python train.py --head_dim=64 --hidden_act="swiglu" --norm_place="pre" --rope_theta=10000.0 --qk_norm=false --init_std_o=0.0337 --learning_rate=0.000953 --max_grad_norm=1.0 --schedule="wsd" --decay_fraction=0.484 --decay_shape="linear" --final_lr_fraction=0.02 --max_seq_len=512
MLP neurons of a small language model. Each row is named by its layer, matrix (down: output weights) and neuron, and shows model dimensions 64-319. Each number is 128 + 32 x the weight over its row's rms, rounded and kept within 0 to 255. Numbers have three digits each. A neuron's up and down rows have the sign that makes its largest values positive.
After each neuron's rows, "fires before" lists the tokens most often just after its 100 highest values on Wikipedia text that the model never trained on.

L13.down976:161135073126140144221114119189147119141141046146127148156074142154149105125087118098146159103117047215105090135141114185088090155083097112175129118054130111201115117130083164120121099177101134119070136097156093120148144094103126082150146152134130134110104078081110131170126133125167045135145154146139165128143087114173122128140143120128161142151104070077128139100188136154160116145151133118141140117097120123120165140119130159116138213108091056097150155109159144039180170125124180096143160123128157128194183142160131124116152090105175157099177146126181173112137146097206126158124155092170139085104153147145071119142156113128118100096137116137091133114171114140120133141219140103135179114147117080123096121117134128191103101162127105179180160160105191166078057188130146
fires before: "\n", "0"

L5.down790:136098142117189120110161132142140162129174126144160116070096062122133144207134135100175096124117186139149132067202117149143162104127173160115134128151144160175157115142210113055158145111099130091129118127068207151141141143150180172068113118132152153095125060142178151121149142114108127175142128145115093175120079099129094129168102141189112184110100135133124142117116102151138124128114120119107111127128105164085139085105086091109122113179131156178154121189159198173141076185085072192134143158137126130151138114133096117114136065091112162150101115111037088156097088145109255157110116108081131100159101141117170100104178154146127113164146110102104129156117122128135100083125111123123159158154178208142087106119110105124195132168109108161120119070149135120145143149117127
fires before: "s", " •", " of", ")", " Ch"

L2.down928:130046126198099179136072175173132167116128174115077139149075164098119159141135148217107118172154170129132126154134088112090068143094072145198137116096174123179093141172129135130116109163153102095077136119088131095137031122208093132117108193138231136079120156176105127158129112133145141126083174118143156111160124124123098091165101140133152202135185118140100205107155129157165106146145091129112212160117111109111094166121111142170082144162158109158170173137145113105147076114089165051095126174163077122149146104147105099105190203114138111115137149128187184141093121144121183116127092149135090126117145126128099148132086109132106097163088153163108101111130097098129154130114115179159097039169058111109175137154122086148091137139132122155136131121140114130145124119067093
fires before: "f", "il", "-", "ham", "vel", "ins"

L13.down20:128183069136101141143091093205087156110169168139154115133117082100175130057139115119147129080151148128091096082203168106134154117137129141077109111131081111182098143071099076157144139081111148108172132135119090201168111181107153139174130113123116115121188170147027150135100141072151166147142138067102189106158087121149139102109131165133074146153171139163156140106093115129121103127095115136144090079137170127117172069136140151186170173144161169163101103147119165126102100136121149130160128077170077142100101143145103158136145094159141123077134134084074124138112165078133077124116108129135127159130153114115096089156100149134127131119096104178124098159056090117128182136215115142115145159113143087096078139141146157188176103105132076128138142113153101156152108138138151
fires before: "–", ",", "tain"

L13.down461:137140139109131072169119109154079042094110123131069137144135096033171080128149112186106158145112149152153070092117127129114157164148126144162151130111140154155137113201151105101179132167097104184133133128147120122163109079211093156141065148118130132105094136143187169133165114120199113077081145162125166088111121141110161181140143080104138102195124153115154158132129085116106156126054145082087118095140146131107085140179096141125086159133056123126128154097151183123128106151065059074052110150132097107090131107185118144109117112131119155156160135112102121134139075181160118066122123121106160092153104101142091167044134136114152137089079140141137142087199111106165128092099106167057112082143129148050121143147135161201139137148163117128114109104111119110117134125098139
fires before: "|", "vel", "ins", "|---|---|---|---"

L2.down29:134149115160166141115124088113111084103091105141125123213118171121108115133169115165155171128093134063106187173110089197121088193101194109120134159110092127069149134181088153120091161147155166152166098118153095150131089142103125157119152151113167137121125107109122132108131091239099166100151140130105075190161142097107114123141126142164115099146153136130178132078162116156129153066204163137134114157112130152121125091081153118170113157156119153095136078120105163174135169109144162153160124109159134147134146158141114148088213164100100121178138144123120076143101059136142128132117151159131116121158133131151060107108124161116139130131168079140168076162096102050108144103164133117118107071171139138119078082135129107112108133121155157154109122133160144102086148145197116
fires before: "\n", ":", "at", "atform", "aced", "ann"

L6.down693:089146132118168137132140097140143128148118107130109135144148087164097098143131160093151115131165116178084085176156118134143107165114095082114144067109159096186140195125126087102065133153110116090154109123183038123131114151122121101086096113125156130093119202073000138151136168140154136137149109142197083087125174142101128139116104133067132098151136190151153095089058121128134104121142144105156139104139100129155121125128097166095183174126118083143138138125117123133127087100158112135167117145116083125119148161067092156145115094086108188117154106115126126154110083127169113142111132173089165073101058121204147130141110166132144153135128059147089137139159153158097157102080103105167112132150176165126122128150158070203095168095123100131125162135116107091140109112138129
fires before: "===", "==", "R", "|", "="

L5.down246:086098124088112098152123122125168148093059154131159151102141158167143126119068082159140122119107129118135094078103202179125144159177197135171092107119118141155114123099127116143134167123101098067144124101097130141069113122129137160135160135112079151129134110130175127172114107102121135171094151138110103177103123062101137156111131125143119124121176144158131213091080144182149145154147141108145151116113146147125084155128185122127106156214098149219123169143096142103140135180181170125115097092136102149134135077104153087179111110107088132136103122156132093109132090150082102185107143128083150133111110098069046057160102113170132131129090120100125150148079113158139142148142160181121101112117111117177130135128108118125087165112124113201128170144115106138055100015110153
fires before: " |", "–", "'", " lost", "',"

L6.down133:100170180167081111181170078104220141162157146124128143136118124104149139126134089071091119117122050155113107034121121111186148146090159149094150115144124115118144162109116092115101151204121159149167130134202099099071107142098117124132139141113120096128128159115169113112134178115121132097218199123090123172115125194107109136129168164160164110098106126119116091128125139184159157118107143144134164172133100192151167137120160131055143106072114134107153163047117145139108139100162117117146124150175100126161188096082127111103110115126132112145079107116096118055133105124151141082180069111080105108099114096166108115109128147126143117121098146165025162110161134130148125139133169180135096140135137138099122100170174151147098117096084129115162168153123170119130101115112099
fires before: " as", " to", ".", " the"

L13.down473:141159100147172115189106136218045087132146147128141145161114093154147081130138150136117126104097154151058185097182143154121062050096131095129154140093084087116112127117135114139140128155127142142168109090100142169098111152082130098134107124176129071085132096134067110134137152075078076129147085045168050142124145174132134133104141135199078098138165106127134128158108135086113188139165046093154139131161176134122061115164138115171201192165081065157123119071134121082100128136137124179139116149111138126064134131082160118106136113207153128188121093132124205136115089144081112143146172122106166108139133110109116160130127157079108105117181048154108145119124100162156088127180102160088111107059153156136055127158134085089151106153147127137138147142172098152163083098150131
fires before: ","

L9.down310:122205130111133139088100113180129160133083147124180088127130115114128163137055084146100135098133101147147142107135115090095110094075148136153129144155119133126085120136111132129086107135116146083144118137128087127111133165098186088107119142122148130035138113154119128122143143129071052095101133132128120126151117169195173136130084176110139108168098140132144201099131132119113129119152177111085148119139143087117145166117094169141082123147124141121080201077150110144084137140090120115138128118190123114177170124178094115090151125086095118133115125064156116114153113126171109068131121122112186049123100142116161058147116125171093107109138129108125153141095109093173139138071137159183158122072132098097093155173126128130109162114099107161213118225155143164182078158093150
fires before: " |", "}", "″", " (", "\n"

L9.down689:089173161119064130074120144172120230101107113145172180138160130138093143132130142150104098155167150155162095134165145114120187170096154125147134146083107125080145091152086191165109137120060123131124120078088080120068157145179138149186097126159107138123211104173071085119155151094167123071107119083147142115068110085155166078113151125181084099073159139108121107129145130121109135041131131126182131131148107148165111090162105133135097048152121074148119117136116113156141126125113126128131076123102121164133115135064118117108138117144113174173069086139098042162137123142170197107123115149141118152054094115130132110126151200113147062120194128068101138078200080149141103161116105114129099124160086096171128089121162142150108140184114117145116127148095211121123073117114129
fires before: "|", "===", "The", "M", "S", "L"

L2.down55:101141163162155109128076107122071103123098131160144117157162192132154098153124154084144159140136121099115127154098136156097126112111091205130138081133128141163095122111114132122155131091142130092089142220154122169124120182166205201045139182170154135140110095102106110082070106103069096188170144183146068114114078103143100178156069120163119151148184106114159117104088153116153158106157168132168159098078122081138117168152095192154154124176226085131120111110092146102167145121170043161171157081097122074106118116104131127143123128142113105125131119110104146065190172141147156145137136167135077140094111226141146111147113134119115135116160134144062090152105154107137135178113113150129124129142096107075047097149155115128138144135136128122037113124043175107141118112113176
fires before: "\n"

L4.down927:103155130127160162130174095117120162080129118107133109088169124137105130076131123098124090141109098150116139099143124113165143108133166082120112104129146165070067167115189132064165122155122144119156120134143103095173131138133122166102172088110161108106085111118122095150082155155177108114149160185124146100143195116113132140131123071151117117143163069129161147103103132118050098154114075127133092154111108183137163141119147112105087173144154132137084131104172131123132163143076100131114138115093100177115136137170142108142114101126140156140083107084109110149148182128131050097153152151109184098069095133162103128136103114133087154097122107102111142114121125081132156143060149133174082129135165188170106059113119165130103134164091090195117163132174129129129106151105118
fires before: "ric", "ron", "et", " of", "out", "ions"

L7.down808:094148119133111126142116076098172137068169089127221096150085066107140142125101160196123134118108145125088150142085140147106131160121127143071146160053113186075174080119042113084119141094123129034135146154144104171113174162130135153131158119125105159070144121129119107133108105102119161108158123131150103143108106132115120168114106099119136159085087079095114168116075115186119140126147141133166113153101170152173094112159147150154101092120101115104134084121129145149176122166151125106068130126153120187148126132101164174163129137088103187125123153176211065084146156164114123083126078127095147144132135128112117144130138172147153071131151152100088157132133146110118125113185106101118150100117082098106203073135126137151186175163169159137142131102154131151101141159143171
fires before: " |", " (", "ly", "D", ";", "H"

L5.down779:088129122145120114142130138115117133136142153098147116135107143082143126118144139127114063102114102080119120149175088115150138095136137100086125146104132139115104088122128140131129125143080129119148136124096052000107105124137145041188161152131116109107113199119000115126110123085152144144120132155165127149150165113133150095158077135089147148131110169164121143076119165093084078192120093132114119108110145156154117077161124107097138241194119079136140130102125129101106054127062123128159111000138136104124181173137121142164127138182169119112134126108099128114103119102110145151147119179125155098084112134119135073140161161179105194120097052138116139137155145143139146137132128088159140132103169139112122172136161172175107138143139159134116167089174103089131145131122148
fires before: "\n", "-"

L13.down839:173100094107091127103141133106116125136112110206106105170122144123151104089123182129098143157119072129072106133155144077137077136110149123199139124092127077119083162135105130108126203072149084146098180142143176108157134089130156135127090164195108144138091208154109176111146133134135135127117163154166092145144126116085138185152140147099150148135120167108133066108149169080157140145102119143169052145099101151116118143139134137153141105061107130197181181073129136055126124062148156188136172152133182217139112102100140089121119117118144145100087099112180100123096069103096105100111179152081123068148061116115198106104095148116100138127107049142077119074095135144141176093111110163123146138134131161117155107089130107148106069129146103096124115125072217099167119154093127
fires before: "-", "\n", "b"

L7.down925:161121174069159152117144088180117108114123147038115150121188151121117111146106151171128144126089160147116045119149133143104138134120129164129136111103171123156116143127129157146158125114089081091106110117137136188142131144112117134108115118116124171090099125094160181156074089120080150198152118088083175126121163158119101146123159174108090141169187108145190119068167092095095075123162110172085138148139147146124155132144137124076158102108194139115121145144188096121113146086139182189074115143153136170195231117159099100120131145140170209169123118124132125152122086129110155109110148122141109153115148131205170085053135083092089209178114127159143069124148126144173071124122126117088120126085112121120151164123113089164123147108090147117149079131029125110121085156138084
fires before: " in", " the", " to", " as", " his", " with"

L13.down404:099117122140117157173149121135163161152109068116126150141133150185119078100112142150125121076106149086119119087077093106120142126119159158156128104108148159059130052120184116149144122141108149099098113121101163136079117093090092071150130152185112111103115184170076168117085097220092133176056193095153123128102153115167163147188142156070104149147082092129123077078092165167146175093142152116130053148154155117098107129101109111072120060108129160118176126118160123170116141161171149171184125098152190110106137149150114049122075145159182144111175105098130101220097118154142157125148133186139164088133159105101134119138184114129112154163111177083159094113157092147092104119105156107105148092117138127097089162147106120135094106130135157152177056159090183182158150095167122
fires before: "\n", ",", " and", ".", "ist"

L9.down717:117086090105124178127142106137037124123118120126107038112051093195165089102122139079106105119118157137106129127158107127136102092099120159095117151136112164067134163115089138094163118143212122098140127190089127174092106117118117121170094105175063140147118103113060126066089133134149042132133171092087162103226173137090135065190162065127115123053112182129192126144164119151103107101170165138066110134127113096111103108067139160111110141120140203150130129083082101052086168112120127149166146115142152140147198142133115107127139119119114128141093099103140166093168117104115079102084137141072100131053147134171130145140077110109153140121166105165126149120167114151103117171086137113158150072120086141148132129131146125150126188161149150125129150128087114132088077121098133
fires before: "\n", " |"

L9.down100:131136135098085169174136095119136184110063142156087080183143124083108138119131163146084136147113146143130170048139189170076116155126102196028136110169072069124141153157142147124046099138099130137107102108098152160121138172112107150126128118114124127178210158118209157077138177100159115126130094153160161132191107114127140125063170075098136102169138090092128141188132187182138127114115136155088115118103135133036097108084109125137085103141134095178143180135130088139176137105132154155127141057157092092143168196161135129170118135137175124123150127066135150107162158150151093133094147207123193129159188136119086164113160115103085166117152093116188137153137150133146129136158092121148148089159140165159089156133188162127138130141109114112138126118174122093149125070098194
fires before: " |", ":", " mi", " of", "er"

L7.down649:146059133121110096135107110147132117147124138161143187172115161188064137126046100188125153177085165092145124111099195130108087194129072144143144132115174131157110140118137165052195111109106066103103139111159134050146117141159185142082112155141110127138106093113123129118178121107156126121163187117128142142094079124118168154145094119131117132187140129125144103147079124132096158132137117095098146098125142064124130127109120087131133180190127086099103132118177152151122028131169145146094156170153138174144117144134134136083129129109141142159159169106113107143171140097100126148094127186205087115120131121147142146088146168114167194128147082121118095139108110124146132138114127101112157135105116101226126163097148107152114096196206153093102118139130146133143159149090102
fires before: " |", "ic", ":"

L4.down214:131118159139126137157100152149167154168093159124053175100136149154170195139156082080143092134129157124080089140109133168176151085174160098090121132098149114113156146135081081083108162180025144068193108105145114186068127158135176173108109099126121142128161117088109116128103106155201104141101074118157224139083085133130196080168088162158175160138123134084165131058133180156164145090123106131122151128101106114153118126135120179091172147160132111109108091132100157163100061089107140149116136147143098149094115176134146124113189127150129097090144101154129114116165099091081094200148120172161116122061106121111103165118158181168136139100082087172133156116090103169147159130090124128063162107188107128044086132109103186195128154070126134100144093131084166120111140139191152
fires before: "\n"

L7.down779:143119122129134146127158137203117129148113143107077126143151127073149113110108188137155169120142181141130101125125106131096011203115104083092183115135167104111144146161155109046135178171145150104098177135126119096136136119137134086088118123067131081123107090154104128022140112142078175144094113100192111130149129154111085180116147082124112121188142107142171122138106139140094112139143128149120100149204113076168123128129124116154108112059128101121206180080134057098116102123186180129127121104092092101141134120114164096097164166130054148211131121189079184127096139129151157114161118145166124136125048142127127170152070101176110187063141087136150158180136106167103116102142182154179113150143099107156089124141132125125111143134142035196120084062123130105126139096119119
fires before: " the", " a", "ful"

L2.down217:131087117168069153116122115129127050124122141064118180149126144210096116135084143081108127152092062158089072108118112129118091102111147165132086097138155171158127180174101148084082091171162112068184109093118102173068108133171131129200106119156174144136135110120087142124096191164141151122144094138154131116135140194104165127188103067101146115130172119161125086120163134103075166125160108122184122168095143070095141120146119133110137186116125100133150115134152170207124122108162129102065130000124152136142123143100097110165139135099169099144121105079182162100113124200146191133121126121084154135088100065115131128137088123151117151104109142113081107089182095179149192190109118129139058135180123099133125119139085122134159152221124123162144113158163125146135123155162183
fires before: "\n", ".", "ions", "ional", "ues"

L5.down170:138131170161116116160078097108106124101144092147168127138144143192141163134204106063126129131198072063131123136076144140126127167146121140091145127127108094194142138113137047138125105153153154129149095104142107136129051116133171090091104080097136118130145127119104212107125145149136086142127170124115197127169106146148119096155110140069173102116091109120153177099145122123102144196125200136127112098118136102096083112072117108123121144114169103050120131106094097149081132110129111152167095096117122175121140113131136137108128112126098135155130090078171120114109108161113105127098156170037208205105114124174183108078113148115113115141143099127082152135209126154145098154181130131132121174095128085124179122119130155169152175140122190114170108135175121107166091132190175
fires before: "\n", "un", " of", ",", "ins"

L8.down198:174151112140158176078099140131134116122148117124086183046099120142149098090124111129113144126150193111112150113104155167120119160114126098158117122131088126182162110144153183088070085084143147169156113117099104116126164204138108153174115123054127112161135101142090104164167082134056167118116100127114084119147146087149139114212133088110108096119150111108134131145159120144125120118158110136047147163065142121083113099132131139098111105215127124176077188139108078112123139183136143190145119140174117147129094132131128152102172118114187152126063086119148117159118129112155100136066149172125088106106152140139120110125165088132057111233172116126123078112156117115139205095130111084103118069114110190114131115074182133107100047112163112117131139137143104119150119142110125
fires before: " |", ":", ";", "=="

L2.down528:169073049167104105146108160139126143122164136083058178230110175069113136134187158145130183103146154118151079175128123093146164144120115140097081111138140113150153144095157077085119091169132111111099124073154124132186132150148124165101183189155141154064120115164108147075161123100146132076125121184101187123148093093127166149173213158116151163124158117163082157066132142068149106139160159131058170146083147094111144128144123155089114174119155158175101150114045164172157071125098104103139118100165122113123159091115131113204119105099085158117116118115226132121180104134141131144145191103144177119129101115111178150140082171108097136120063078123101123115070111137129177026135101136084068170186103096140139169165098071155129127168142122149123075127107088149147095139103138
fires before: " |", " /", "used", "us", "on"

L4.down978:121110091101082104128141112159177121142130158136135138078095109152162124131083157124153150157129152146144074101086109078164134050211163163093082215106143099166093147103112125155125115181191177134125103171137149230134095108122112134159143136092133119123140123190114087109124140079125163193142095169129124132177135108143079127113153140108103125131084139134165047108126142111154113119125082144097087102180136122112145083106199168103138166091108152073148100131062153094157131123113181092139179076182153125108128089125109110089141117157087135072118127104143115135080155117133164121169055123061058134196141113112150171113139136138173174108123114119135121097117159112124104101124173121095084119167139103173150108110049146113130187154080137112100107161128129113180163143127156
fires before: "ress", "artment", "osed", "os", "l", "ro"

L2.down324:180151156162080160201150066121101130096131127146145185132112146156164154121218151065187159098103121145086123105149149117114140105140118046144136172102129108129134087119080161130109146125079118076102133075104161142099131132146146129142095124122153183158101120127174071152140157153161082114171118180120107188115102147133127099094076144180095103179106142148147135155162087120172133178162112046187089136138067122137082146188122066106132255095136164164155154107148185184126135133155143139127143147128077156131110105133113101096124132076132189112073092114079183087148128165172114140133110130103077113109071130061155130117174192163114106142096161145110158092134122104099130104116130110146148129111126203103120112110153125142103146147126118100129090111152187089103120119146049
fires before: "atform", "at", "ant", "an", "ann", "aced"

L8.down590:127152118139114116104142129169086142140080154120135071128146165155218132146084107164159155179147123102126072118125110113177136127107176190120142142110111134121081089152078144097102076101208127166077073154085074115140132128102143127110116155079152124129155179171073122150138125085112160109124094121090138145130129164136047131108056183127147117089189087112141079104132177140171153095130158160055147178102048117126113167127074131160119114130134102148139143147170174187090123125103136091131143128137157103124130167176150041162127160107153159163128177099097095143135127140196120154143131111153125147234125119101159123137115113122113138211150164130146126119140137172171162091134102166078126142108112120131116123120099082100150090159132119149153111137146121124073089107110096
fires before: " |", " m", " met"

L2.down670:147122092181148129151154080127068127138109122108102134113155095134111128159140170153160124143255138113164120152118121143132154127114110078128060124135123161185091152163146116110115160128151080136067192210002162169130171102112123147178144149066129097123202117147143100131128098027090113144138109122153120094109091081148133128211144077125153150133165146152130158145103119119168196112152170121137148149160121092140116171127123099131128242146130115089146103097123121153124157100192139136162123094150138107138139157151151133119121128103107121086053131108127177155071134137073167174135150151141121107161084120126131105153125122111142102086107144131101133079137191133075144133101151181164010107191120135147115186123161124160130078139133173101102164069111159155067110136144141
fires before: "\n", " is", ":", " was", "and"

L8.down17:111119157109135139180122080162135144088156151104050151137116131122155136148077096196148094170160162138151140123120139104092050083091120152165137149135153134148160169170109162047093093161130122167145147149084222144123116087112159083107115113187071133140148145126126125164145152130134165101098123125105116121149099138133093186036141092083124156158140159163157107095099145131171112184138096104122136151183136162147139162148133121094103074105176142161121124124113111147099141127105154114093121103085162103107112092123165132106130149181093131091118145111102165122124078139147148107143129090106131100125105155169127151128162158096117102134128189128158077091113153131072102109177146086128150130180110225157129175143128139114151088121117102188130123152106160114095140165113121
fires before: "\n", " mi"

L13.down403:194130086157163062112180129140128130162083106127136109162133103095087070139108082085123153074123115175110098064136138121118131116070119131037148136139142114122088110171160145082135139139174146112056122126068089174134092163142118113103134086145136111123096106167218111129162144160112102126120148094160100112110069172123117116166164146127156110136143157164112100151117164147147152125091098138137110151095128126140136097161122109093119241174118098092121125118128147118163139137145176078122150140120160149085134142157087116134120155074076109090142124126114111094149131116112149165144038104101175136137145141117107137109145116144077133135122209114143140102058163163086113136141111111093111075133172123088116145084137162202110123124105138114149081114164186108153120103032107
fires before: "ric", "ra", "r", "res", "ral"

L6.down998:060185167122045087146168147113114138137135137127124108142118097092152157106158177127134157090155124134151131098141104118122172121103142051072138087153132127131114119177144148155129104161130139112112209093113114118161166129144183140135119160113114146105130126105088079153120109141097194144123095072087107106128122114106161158191220101071113114117145096105140143183201095147062104157106112117157093106086138108147149131159106107118140095111152128137150123142156154112118170136104122102138119085132144142090105110134162119180130152095089107127067143148180085100163129143146095190142135121164149165099122111125131110114116188078108133061106157089143108144122091111159081140119118117098114142143148137115109156210149126121132175089096186121095124124091151118098134140123109
fires before: " |", " in", " round", " place", " century"

L2.down880:114130135166121136153135151177212104128174075091162121165060125160098088147128069151153073208143139162152155086120126088102133147127128109134128126108089186053104090190138149078115141132162096142147103126143143119212119110109132109114129170132115156144135130109089113112122137082067134109103097096147137150076132183150131121115151160120112122164191162155094076180171155152162152168065112090122127171211111175117155117146110131136099087120113130139121091150145121126109159129116142099112073126131161096114155150133163208185044083107125076125120114175065097121098189121134138110116103142099148212185131109145148114127094108152167156111137137189140097108093114180149140133115121131145100119119091128085155181147167116134082119113131098171140175120127112136071163126147121
fires before: " |", " D"

L13.down596:109135122161116156104137160112093125131131224108160066141116200130161151115096150117106150127146101123152084160151087151137122140152124144104097132148100048179176129096111158133162212098094172177065138143120154077151063096070118182151096173073106133134108069105239185109178064135104085142128133112147085108121145145104145176175084161130104177169134145133125077129079132107136136112173115080106108067149207139145076100199183092174158177125122097177080119127164139086110157128118107122135124090114079080084091105190175168138121143154164080138089122125144143083132181142118100141129134088130171169143141097177120116087125170165103046121129137098132161154114121139169113146162130139092133127101122097089094112131102121174125113123087180133084111103165076076117057166107100
fires before: "\n", ":"

L13.down535:089141132114134122125151049137173151164133146117186130164126143100107135138086076127158081135093120181162119050135113083095201122087163181096105122126069197161134141119126126168124129088146163116126099132144106127136129090166154121140154137117134121076141163185060119085172080061162141088075154094161112115087089100203125114115106110165109164144144096124156134179156134122127212080087158067088073066147095160187154150112121132112147162125095136110143185145167109099099092134040117083142143131134137144153150173112092115182095100121137016165109172092110140112167159046158114106157095159109080193138159167111151069137104145144134119107183140154128155153138169154108117098143196149058164140104139157128162044175118148098149188178181109116138059157059153131121141109096117
fires before: ","

L13.down774:123154125109137153116089116199182129199081093072207148126131153081147122037133174072114150105150098124150108175144104151108148191130157160080107148148097111131165192163138153096131019169115145134081123105145178159166053142054114184137120150090182111140145151125088146145092140132150102146126143063163151164112128186170101091167178147110094086152131131133118090135127128096094124166139140086061105158083137110096106158134151105098166054146147138097156189080176077153142140155094167156116089108040152145170133114126174137123105151154051157164075115156129152102152075188150132153121109100134132117152107131105131119086125134119156129143107135120139161164148113137157132150097062062120131102131078091128124112148188153141121131128065079168161099133121087165088091176109157
fires before: " by", " of", " to"

L2.down976:180118131106151157121103111148126120122110143097124112179098123102167171055065097100092170144119092141110132125060100115180185126116129142160150152148124072154121140086129150090129135192180131179168122150097145173155132087127135137099124133150118177135108134139255123151086134145125149153108147145115143113156123078117174151169147218107124121122071110130135123122056130120081138091147165139131135115121145141135126110189076128133169255155120047168123124083113141122134104140131125131115113143164133106119146088093145109191067098142096085112120147141125139150114072120137098101114129199135130133138159145137079105100090174094137146123111045124186109120150139131171130101114170116153074158117140096095119138114112109132138154170138124125146105131134139218143098129151102
fires before: " |", "C", "ro", "hel", "M", "al"

L8.down831:147079141114148154121123125106129103131115141136113122116154125169156097143144134054114122122074160162152109140096134101107126179118176094117141149146100112104130067116153120103167138138127174145127103104127108143063164083144105128127158141122054150070124156089142072160162143100174096152151144163158078043136121162203139132152120109164164117157144153125184077150169098126152124180130161113137124064069174116158120115177114132173131111177113103107096153077145176108105172129061092133142121138106073135163100123141130076096161112066097126078134134149160074121121143178144118127112148179100156151067151165146123113103199092098150096096189085117190115152138146108083095138105150118122055131145194123147124082090100067119147088177192100096123157184145103122111125146102133
fires before: " |", "ric", "=="

L2.down389:068137118094158124125181079112112137131091128153123099069100150131112126149127128115164133178148131118168160038118137186101130140167114085113125081113121130068109153128112148116164143100111092162133120134151112113156147159126080115115146105069150177146127118145045105089048155140116061148160131087141137111084166134147077157100155120142137213075148109172121098146144119129078134147088139134136160136095119233160132126126116139165198164155134106168134125157166137050137168188088080167139127122171084137140168167148128047174135116109101177169155143152158127116118161106161115061140126127095177030120073128140168131147091140100128066109148138148125141081086077154179104146171137105102126111127126178114094116097135130135106172144110106111093132133178112141136173135134149
fires before: "\n", " (", ")", "ited", "ing", "s"

L6.down684:100127106122122133163136186091216118116104153068082040088128097117163188124120175140132164134097153129072155167110099148093126139172141098111106092115141128120200190087081117125181176089123105119119139105152168148113110079128151202110146098175106130054127132105063153104119103100194128055103155122151140118153114122162119117149195134147151096107147148102167048109195161162108143096145131128119152113110129084185087120150154159169091131171156193115095107113114060083136144129143096149083103130173098110113121143120104134052133083123183138135109067170158124095140171127132127088139113141178058168055130089124117067143101147163200115128129095177201081130143153098095182185157078133108172157117170119144140116167048178113099137115104097115097108155126104115105143140162086
fires before: "\n"

L9.down424:106131128096084170127146128122114156157124145111100116102107105107124111128099131120159100177106116141086112111133125133129147113086106106096127129123079166062207122125111159147151111161151115077131111154136151170110108100164089115085129166130127130113123120186144101095114137135167101117123135170151101074172153110119128115119073175117158114190152092118141141131153121126103102109136116157151107118203086094144120077112117112090179163146119088200176118103073096185089154116120138118122102149079126073115103130106115087136118100100130081127144173164134127127123138114136103163161173108174133154110120171149132150111119113166143063144163160147093127149131069160122124192158132133155147085097126151127098096179149117134133149120066148122077129127182128169155117105094131
fires before: ",", ".", " of", " in", " ("

L13.down177:124140088154192050105159138177149113166122119081150084152147142120107094181106095148113108092120153145126156102114089124151147118120178119032078140127127145067109092152154062140147147053098137101163127162107094057091117141096152126127153157065165072115084194136087143157118133090128114120181167109174255077175086099100134137087110111137153110108220068112170108140192090120092152137117128162141115187096155140158190118092114162134081182074134166168144132115113141095135137130146108155108107129102143146090043127185131155118124162135158068115159114113175185117133108157175124079130102150127084117143134114151156149122078131136153080142087107115135091170098182104148128150106151136138151125114112129141129111152134120146120131139120183125112113147119163141133194121142145
fires before: "\n", "-", "|", " of", " election", "ia"

L13.down19:088153179149110099128100131100107150117142160144134119130077159121101077179109144148140127098108161124117136110111151123135088123114108100099091065171081096153139172140158134132136112084153127103132066142148104156166129087118206121096059078101064069148133112178000139161107081076126177144114128117133061164172107155170098092153133104164155088119177133099137118169162132173176090102071105119110062116088158146158106089170158153133148187124079140156094088099132075183125096187083126109148153126120077107153199132100066094109125164105151135126131120125090131091155121193111148152119120159159145123100130132101098095146137102180130097134171136158100102163126148139093107111156126119089101165120107130124054100135167188140183157067168102215134097117105142123123100118103131
fires before: ","

L13.down184:076088141125154106168149182152137120166127147117107126148167083134131117132103118114135034147065114116122145111148149100144137134097126134166098077121132129081100141099088149151061168127071075110151105144076183165089144138132141175107112134101139142129101114110110181113129122108165138118124185126137127147060113092088148117093086096112130127146110119158106070157127106091114145137195128102148125112137198144198099126092142162120092094140131120176125101134180173102106197053136206147098104094131181103103154093075138145113104189110161099169097160094104110126197153179174128154121129146111127112108115137118128141164084131186075088129122128127132098127144144158149157113087155103139162139154092115137145136105170211164107102104126134077096171144128088169133160136111088
fires before: "\n", "W", "C", "E"